Weights of a small transformer language model.
Size: 14 layers, 3 heads of 64, MLP 768 SwiGLU, vocabulary 4096, 9.06M parameters.
Architecture: no position embeddings, ALiBi.
Training: a variant of Muon for these matrices, 9919 steps.
MLP neurons of a small language model. Each row is named by its layer, matrix (down: output weights) and neuron, and shows model dimensions 0-191. Each number is 128 + 24 x the weight over its row's rms, rounded and kept within 0 to 255. Numbers have three digits each. A neuron's up and down rows have the sign that makes its largest values positive.
A block is one neuron, or neurons of one layer that tend to fire together. Before each block is what it responds to, as a language model described it from the Wikipedia text at the highest values.

Number-preceding quantity words
L10.down8:089126089132121104134084104109174088171153167157125154100138161105134112136135089165141090131116105173082128151144112179112149138136146096082169103125107157154095140146117115110109109118166117127112136127123138130111126087125114092095114117159140150135110108123083111104158154115164112147129120158106122126136135180129128144099138082145132099136108157112145145118106131116135146136140117059162110140127089109117160118165112144144104101144142123157123137182138135119152116102135128110159118164115142085134137171127138142185133143101115122184097103137166100139101120112115142119

Word-initial prefix fragments
L9.down18:171146152121194129105117094124105088120154146158118111096097143106132090138088096145150140158162145167127135111104085088116126102111126110116098111125123156094109114119120138139083124118151141149138158106146145123123169158133136117119140150157118148096091164125098125171130172110141148107117155144151106156118175154126183121121128081094135134093146108111121174093121143149111137135144171146161105113124134125172122110116149086115152137111132146132100153133086104095099133121143145137165120164118112117113145090102115113084127171163132112106132138125090095112110154175143114162
L9.down24:152113181133122129104119136166149169136132076138106108166095126141177154144141130170103119122152133132145145098123107105121131124181096129158158089149124084080127101151160089113133158108217128143152101107147172093102096154183134140095113120096135127172106090123098116102154153165131111090121094145139119108142106107122150123146155122120123138144108114143100149148136112155141091153159126142134118118122159122119126123140103120118114143142110125091127162122092121132124154115131101138106149172113069095116116127115159141139120120113108107161104162133144117131142118092128141169
L9.down30:099119096124136140128170063113142124120112142133118125141112138132120096093138102114113122124117100167136157070117164134156101129129105161137100159142152116119125137169132137157150128124157142115125103132120157174147125110099155149136119107127093107101088147145121105153130081117154133140143117103141139162170135124116090103126094111119145153132109077116138123147141117173119124132118178078138127105154089123059149089116109151123132148103142101123129123152120142103125146165122147100159111152136140130193144139125114088118100119158148167109114118106068187165116145124180139150
L9.down144:206143121130130112125145141115103146109164107177127172110092135111122096099157163100138101143140093171103093120095078121106108127151138113123087172076154158134143111147115134128163112119169130130106103103158096091129121131150116135134162155133115096141122153139132108103082128164112149126110085130152110133110137128108124153125120126133170128153133130140167068059154137107117154096119130126138125141118104159143150131127114129142140103132119175109084128160097104124150134121191119095154126171138100152109169110141125140124124164150145146137124139117090125147148147113107108141
L9.down192:168111085120112157145141136117116136134153101130143108123141132128184126130137129122134144136119098099087151135100089155155136097181131135119149097142162111115162174117146117101125113123178173149121130129120135151151095162115150134135100150114093127168161180109138119101104115133132108130105125121139142109153106140142188134140110135152129144082134088116153129178123116112134129129148146152149174105107122137122100079122095088097142159156102086135158149155093111149116114077151109081102155132150121121147131098110136116113151108132129115085107070179125150112110124137130097177
L9.down278:089115158139140117123138161125084115124167170114055136159138122134114127113085089076123111145138159145163114097138109137152164196133149134096093116127165147114119069128115120117149162135100171125122118125147158138094114121145140142116101182140111126089103100127148084135148133138119123122124111132112159136115130105154151114169092113092100138159136155140141131153160130112081179110149089087143120127171144122142118136133128136152138097072124134142130172115157093121149113121137150103117162130137168092136122114140139120132132120154142119117144169140111086127118120144086096147
L9.down313:140134125134148098046129128128112126093157145110144147143120095119154112125080143130153104139116130115127129131122106109140152100125097118115091128103138158096125104060149144067129069134173132092125105149125169129091095127126125104115158119120127118148099130131131111123193168130092123095075162118109127132152134126179156117102148123140132167123170135150175122165129148135144134123156133138160081132121140114133127140116093176113120133103120125130128146119107149123131135125123133155123120111140125133100165156131115172081163141135153105151135113142098092167123130163077145174
L9.down316:113164094168149126125131145107089077100131147143126140137163131149110131138063160126108112121147140146163111145123107122071132145121138119133128106097126113140135102081118137132123122123131163099067113129115195144156131141116095133145131120118104077153151116172135172159181115114126142126116111117164087128132137127139134142106071163141154119120130130085133169118157120119129087145162129122120122118109120115126104102160161157113131125115161155177155127123132098122131136155134170145144165132065127089104142140117151141124117118103128125145122130182100157153151102111097094179
L9.down394:098129125085161137133102126133133175128114069130113128075097127149119150179150125136110121156143129178141137091143120109147112159137172117092134122114118135110093120094114124159148151143121115128168139127106095144107089118115137100132126136160101085150135080075146126153116165128123131133178133117151110127108113123121147159144144193102097149158138166134143117131108164126096097109137123143186152079145100195118133158123125143150122119172138132149102109119134128115139119113117142104170149110175151123110064139092129138119119106092114138104148139109128115118154095111115115143
L9.down469:147162087097112161154180149141126162105153142127142106136114135081128148108110109101121085139136107101133143123147151123103135148091130163139122148118110151119107092082157118102119150128143154125129086107127120161108086116164153091150148144068117126151187154139142118173141108108084194119152123100129128091140118107123151135154127126156108131130133103096111139126149133119089127151180107108129110118112117119146120119111131112142116116156087083107093138136129102116122094176151155154138154144165127164118179159106138148114148151132061153126131158145084119122155134108139118130
L9.down524:159131147162092103165146082141110132162113102155121147142139123165107123163133150112154136093140123129131117149130117098115160123148136101099099095159136101118142073126107161141123093159115144109161123137109121118112150133124135132161112130102125132114111134153122110160085117155105120171098144114149115157162179144141114113089135160107147132147142135158118063121139132117085122222135114124117124113104101116118147136147131148129109079146119126138125170117177089118151136125156168082133166123101156145147124106118103103092167119130148143099131140097148156090086152161127095124
L9.down530:133125103127085137081149106121079137122132141095081066148135123132095151124141116091117135103129140130182138100132101185149139132157169141108096139125116120118122093143137143103141113132133107136166124091121114123128158113105139129111147217099146092144133128093123159134137158155131098115158106144136142112102087125078129174143114131104120137124073107129122127177123159120088131131130137116125149184160143169143124185148124109136156132109128144134094102146129102152165135088114118152146120147129132142123141085156154128143126156096117102153156169124112130126165101154140102134
L9.down587:120117094162142158137167154114158099081139134125080123123142148133103126131136135118147133149127099140098114080120141126143167114131141119163109118138119111164092162114103157106129109138118143123122156116082144145113101134172147142141121122163061147125122104114123139165128137152099129114143171120093137085099102144091145130128110116153103169136148113116112180122109160139118174170175182101147099128188126085177103103161101148096172130109124137118095113132112121149114099114143122108122148116097094130131157119095132103137148099137171110077152119150131100144114149122110133160
L9.down588:136100103140075161144150115112130160134182126157113109126159119104153124127120115136069127090127122151159166134158128121130129107125135132111114107111144096114142141109104123149083060118192070078118144077094113131119145130177176138126139127141160138101125085112160152125130116086111092089108122166164084153129176120117155123119098117110131109123145155167132125176120145094112141135142120113131154110127132142097117142107116132110149170118147148132171130110102102131163141139113115095149105166109118138128125137141064125138109137154137137142107141129141138120105146162130112168
L9.down612:106131106124074132183131140139090131125125146137131153132137150133143080134081134106077106154106134203160127171188154080088103153145116141122104158132102118118141124148076101145090127112117129135141111120143172096147178123170129135119147140145123108115162118121139115126168115168111110131119161152130127143120125117153108159129133153141080123110136120165121140138095150148172113148135130142134112115130153100110096122165119114100146137121114151158140172118146117089076104051122129106146142159126115138109109125150111070106088122130110118118137087109147125134123139126136124149
L9.down680:139140054112135130100114133126091113153102125084153134117099147126160158107135121135133120106125109093127123109138144148110135083140141150112098150171165142142115118163102149152099124132165151156168140144127121154091156163195113126157136071145164183126099136106113141140097076161123133125109175108138135097165114122146142105093123110096088102139133132100125109106095145162130123133155092115142130129143141135090125166105139125174113102113137100111127119119108088143148127118117126191135119103129154156127135125151152177135103139108146146108148106130159126121102174101151124088

Word-initial prefix fragments
L8.down123:153117149082152130149129135098157095126112105154104103090142101155157102175117158092161089101166126155140113130154109177127140124079127143105105127084106123156106106125151135105102168122143123142123129124118121115144069145123168133177144161132086157105138153157107084113142145079111160147132172121138171169159154121109123135127108106114168146128128093110153123118143148147161143120088156103145144108129094145095165149107135163112144109147116113169109157097125128125113102136105143127095157079111099159123086117128119100123117122127127126097143164109118124123179098125124129151
L8.down313:147128116116133113167119145107114127122152083170114137087132136153153085142125126123120080096079164122159135129080136130112143140133149097105144134154090156139129128143159105104154128143147147084099175124142111135124137128238162127088136119136134159134126139075095113125107121120123170156119106088111117126100124135094139109153141111139115105083118116120146140100167123125110142159146155106071093152124117126126150113139145157164124088124109179151121149090142101102100104109145122127113146122145105151093125158153118131129143152142115113102159121146137129182136130136096145161
L8.down365:186086146084119159083132140115110137127112166153091131140123130048142126165093117130141133147108105122129151116124141125111084135179135099115159133107164132168118128148132097120125100122131147092147117136119112106092134169141170109130159146107086123145109140117115117115089175142100112143120130098149117130121118165097147123132088122097121126109154114187147130144088108102166121123143157110140094155139093106145111160163099165153102106151159125153186118117078129126119137135138158114151138135115113114120129106138120149162129133141154176086143151093099126147154111162145139149
L8.down566:135110164128153144153187126096126103138153157082098117126119117139120195086138116144165110099129143138160080094135098173108132137108122091091127155107117152183133100169141135067145131108112133121116078105130133167139184135123122127092149135133189176143110147140100108124121130157104120119128126164126128133117140145112163115115155109109143097112104134138108123136110124098145181148117127150112148134111139096113108111154119137126134131125115115129114122144157128108111102129087178131083126129125156113134120182109123088131140131168098108099126139121179101147143118157123073143

Word-start prefix fragments
L10.down127:125108138109177149136134137096126124135124138106120158129110154161160141119120135114111110112133112111073129095109116174143123138141151154101103157190128155117121075121131111108129091116105104153120120093158143157093147149165157124163150149134131113121106132135074073149162118137065155160125138125147152105135134146110192146095147136151100143125086108140130124094137125152111117140148126104098135111134140107114155119106170111159123088088165122169130118141138122116131150102103106135088130166098121112128152170122126108127131063099122114074096149141147138177148129156129124147

Quantity qualifiers before numbers
L9.down14:184154128176129137130094114154104102121131178145161126088128094134129116143169138119113127149120138164136160140129148132150132125124113118143156088149155111130123145095087206156112096145084111171138111191131144129128085103121142114150089134103131132146125127098115120148147135180117151148104111130126125107104086157119130108179136154128160128127142117164078112128137114125100116124139106096075184103144095121112141135127140107145131136129140109117086098118103137107065128150115146157160167072118133144123137149102155110125135117140117089165143119112123118099124140092134149107
L9.down15:132164107119132088127153130147123105174146130137159098161100141136118154144121115143140122123158160142102146104135146132090131087113148120175148141143164126126125123079140123108133071068134097128126133100140128147127111159157163116118101115177148148125151166156099129088151083139092144168165128166126103094136113121146093143130077154125125116118120080179110153105146096128094110126165146148102139102135083132109139093137136159125092143169144135108141086124100113095132173110152122117105084137166120100121134154151116120100092141097138179149131108120161143122140126137147138121
L9.down71:169148145114166168116093095098139114130071169111118139143092086138134115118074159123129128118108123122157140137131116152157105089149160115133158112090170164152136109092076158091146132167130124118114135132105162091147115110118098106129179115144141142116121145122114108185113127140095129153143123107092172101116151165136169142160121119117087141108108141175145128132113133123145126130146135105168108124127144087163156108127148148127128110160104131113134099128107123119141111092074131126110110149097126132146185152185156103135141126130099094128110150135149102115112106119164145090
L9.down174:110148127130126107132096114148107121149171133133142165138135155127129149134091123122085142100127158060083110140155116147139090130112116139156150150101149110131142130091156145093162099082158129115162139172111120083132139126078149104135165129153145115151133135104122129080135094151122124138136165156141142170138117095099140117116148112164131109101125110141155106183119172130114163132118124141091119113154150192125117130093116099164167124087082164110105136126157124122136103109134114136158151105124085126073154091141112155151132141111120130100150145113164157127100122155125118092
L9.down225:108149111110112144115143146109103115135110118120156136194147107121077127140115133112129132187121153129168136098102103118094145146114089125104131150107135155105179106155143162106115137137176163128143120150108138102138111171104094167148119134127124109113102119129069052148142119103102135143177098151133143149135142100112163137132142153124127139106158082124145137123153105117152101166130147161106128112094119161077103156098125094146142114102142130147134129061125097162135103132113117129174131114107128121158119154142142135110104095142132125165151140161103135161077136107113107116
L9.down279:101133107139125089131133149130123125134116111151101133131114142132136097127095145126155140170134113084153164148113141170158072120138122172164137107092163161132101106103131171125140091087164096107120101120149151130137114159156127128140115139120127148109075137130081092094128112186143128125149121147148160135148161094132162161150102138138156153149150120107157113119118105112146088133132091131092123115172102149142095124099096122124126163095135108106094128143155137109141154123128119103121145134158164206107102104119171154153127158135075117113118169118124122128098139113089123091
L9.down361:098107122156153141105118169146124119161139124124160144151130117117112138121137152163093098095086120156132149143152132158118112136114088126101173125117099153190110150106131180089110146124162126171146162135124149103068125137075134113145146104159158118156108116151125121108164081131075126135136164129136186128147168169082093109146115106134138121136132169137143151143130080109131093139140150166161154143159149088126118107148128110127118144135111161097136117076123111139116113134111104139139132121120157150102113156121085089133118141103119109152117099133108110098097109140087127117
L9.down428:115159141131096197122148150160131122104128113102172114146113094119133132105085143152111141145104127147132098084156104122127122114150130091143102122153135138110132159051129173115168162133133124096177122151135122091107040112158142141130160111111133105091107149121156146104138112145138173108124155136151108121092099120127131130134102156113144134128134123104108119118127165103113109108104157154149169126095085108127103177122149084103131144158086085151152130107177120132119133120119095115103145124159156135140123146097117126141113169136138130123140136111144115178157161132125145129
L9.down464:121126129084137135139125118133151082158147149133143099148163139121118122111115130090103086094120182118105136125175120119111142130107107171128135143095170109111082077133108103132157087147122197187109096136118124144143148138084129175152106152098151144060117153151122124098123147122161115138141121144129145132120093131161135133148140128135117119103154122116165149135106164178086117145113135138120141154120105078146126148109141134059178111128167118115081142090139111127103114173168125125137128132131147111132136134100157101140134106147157119124140125112124120135099132096106107156
L9.down466:116143135098155111137105178146091115125130165151132109112128120185086105075157115121130106165103149131093148142107096134120080141136121137110140140130177080100157140158126116146117081131119141147138142172131098103105108117081106095161130085111140118124125097144147105156101130124159147132192144064130129131087155158126133159131091103117162134149128155095107128112119150131152103095163143146118128161120161127114095159133112124158141149112147152095143169137153125128092169138146167147124091139115134122126078123104135140108192099128133163135099135145126124115129132148122127118
L9.down508:098103133095110136128127135157110133181130154126091114118109146122144156132167119108099124132121158123093139158115130163118136126159094127122095109128131149121126121084143115142149145152103121162132096097142074143146123158104168101140132126152092116112147117134147146125192119090149140171171128152119158143105144180134126108100137099085120081110148139118135140125103130145103138162171149128172090174150119109168115100108121158112110122150151125117124108107124128119160129135162136144145107152123138122108103149151156120126143157068144110140143048101169137150092118116098068134
L9.down546:180111127153175136112135164127152131163136105161142101144093107100119086104131103155140091106162161128117145134152103101126149153152125130135124143114130132108078150132129106078116119102169099123117150169092161148095119135100178105120169103135131108123134077114091121130137128116170114160152126120090131106167134149169107141108154098146129125133121110163127112134130130101151087091100129128106118131096133106158167153112131142122129096094160133159147110129155081144106116097143104148188128135141130115127160094118149129104145126100144129164137137145107123136126116171061154172
L9.down559:128117148149137153101096145149149141125144107138180169125136153134138117131085146125127104119136148119121137155122085157163122134137087139124122101091134151156114106108145124125116091124139105159149154103131099141129111116093096119147154090117158071076109144142136144089127119142099161120161127141103136141103122138136139106071172118161154148123139122169151102115140146109106128102118122136123105130127154147149097071111108118089086119196178119117103131074124174159105129120114145110109086136128166178142085172145114119121160140133112139104138160126168141112099151111113166131
L9.down560:153128111143161179165175129126149137148143120113117107156130127132131137141144146115095146126128104117150159131095143161108112109150154133125117146118104076138136140091144152105140142096105118155168123114091126106135135125128097139126094127136093165094151121122129123101109103086121119144121105162103089120088129090119137092118138143143134122164176127168151122126162083144129140132148146175175116082118135143158124148126110167124185135078119064111106137138101104096146138123122169068115115170133140154152154139122163129104128148147117148152058082128125117116090120131124137098
L9.down699:141105183128137134138185157140162107147157120141092122149130119145071111102096098115136120116135092148089110120136108134140111116155117187150118102104138117071112108126149116127144124121193111099105129134114106108141124099042125142127153085107100128097093113142137109115118120100118154127109133147116177107104163101115128110120165140169124152147168152113166075135110139137179131158142141102099134104116117113150134143124160131141106096150109131161139154163149148163126134142113148118126145145126138154158142128116157179107100116149119122127144109100119110145107131146097172088
L9.down751:135110119113111110084111139106112122185127109153103144133116136147138123108110098154149141135125085147131159148146142139145141156148080133149129060094125137134066109170101098109194139097156159126176114109169123108105077125133108107143164126099135161186108163155103127148169127110082116156139159171092139093157132153130127130144139103144128126151136074146138116124112131167129113100153128118155136118119151130104126109131121124120135098132168118118144113092083107131093123130142107119161130138125140170168115134150117123082182129152153125148099107104118098123143119143124111150

Auxiliaries and pre-number adverbs
L8.down47:065162131106075164161155137142100115141127144148153182108087114146118142108109123098079125111137107116167113161116110132090124149153125121117101116138120128102125115099132143136102158163137165118143142112088119143104108153165157165138123121108104114136158133151100065162105145089158123170169113173133125135169077105116106160145103133152128158123148145131135144143103102098128110126124148076173098127140135126098118125141099075142118133148126123133129161121123139125104121117095126168178100134091113163131141128134086116153126158150109140126105116160154150135126094145138092110
L8.down241:097175130125126161082104137141135104112105111134135118064116152091122131108122112086133110108142120114110125117098126080137152116146170132159127149093152152126139163121119130129162129136105167109133103157104140141124124159112090173154155182111105155098153165126078099142163182121096155123139105124147140117126125124101167171168152112144163132126140083122120129155094094123138075083129159157154125129100132166137077099127121112130141151147127155118107104112114146112126130138145100152135136131175104092113156104107136115192128127167122129169130131105126115152122115121107095144
L8.down255:170134144139133123108129154138168138116115071125120093147112135094102123155111130172129129099160128127120126167090110118182152154141129103095100146106102099161118144164150143099154136154094144130116162145151133112092137183097155144142105070154133152136126122144119135062145118172088133127133107143117121106135134109114134145119154108136157107155153137169134100127081117135128077123142167098110125154106128142159148144117107103092082163131144104163149127143111131096065124114090104130146096157121097108161114135156110152105128153119145119138153117126104147142173113105098134158
L8.down680:066086148134146161127121140143154171103120120128122156118134138087095145111090142082131101146139142115132147137093113187166144147139138120113126142074123130121136105099135125103157137093136107128178097133129099133098162150061112135115106108123101169125160156111105099112174147126148166112092160107089165132104136136124143121158125107140166096158124105141167146147094137108106088161170109137149120142100149141153158137137149130146151147109123126110125110141108092134138092137135158101139130145124167091155141148158115153118115145159135098120083166136158139107100124101085127143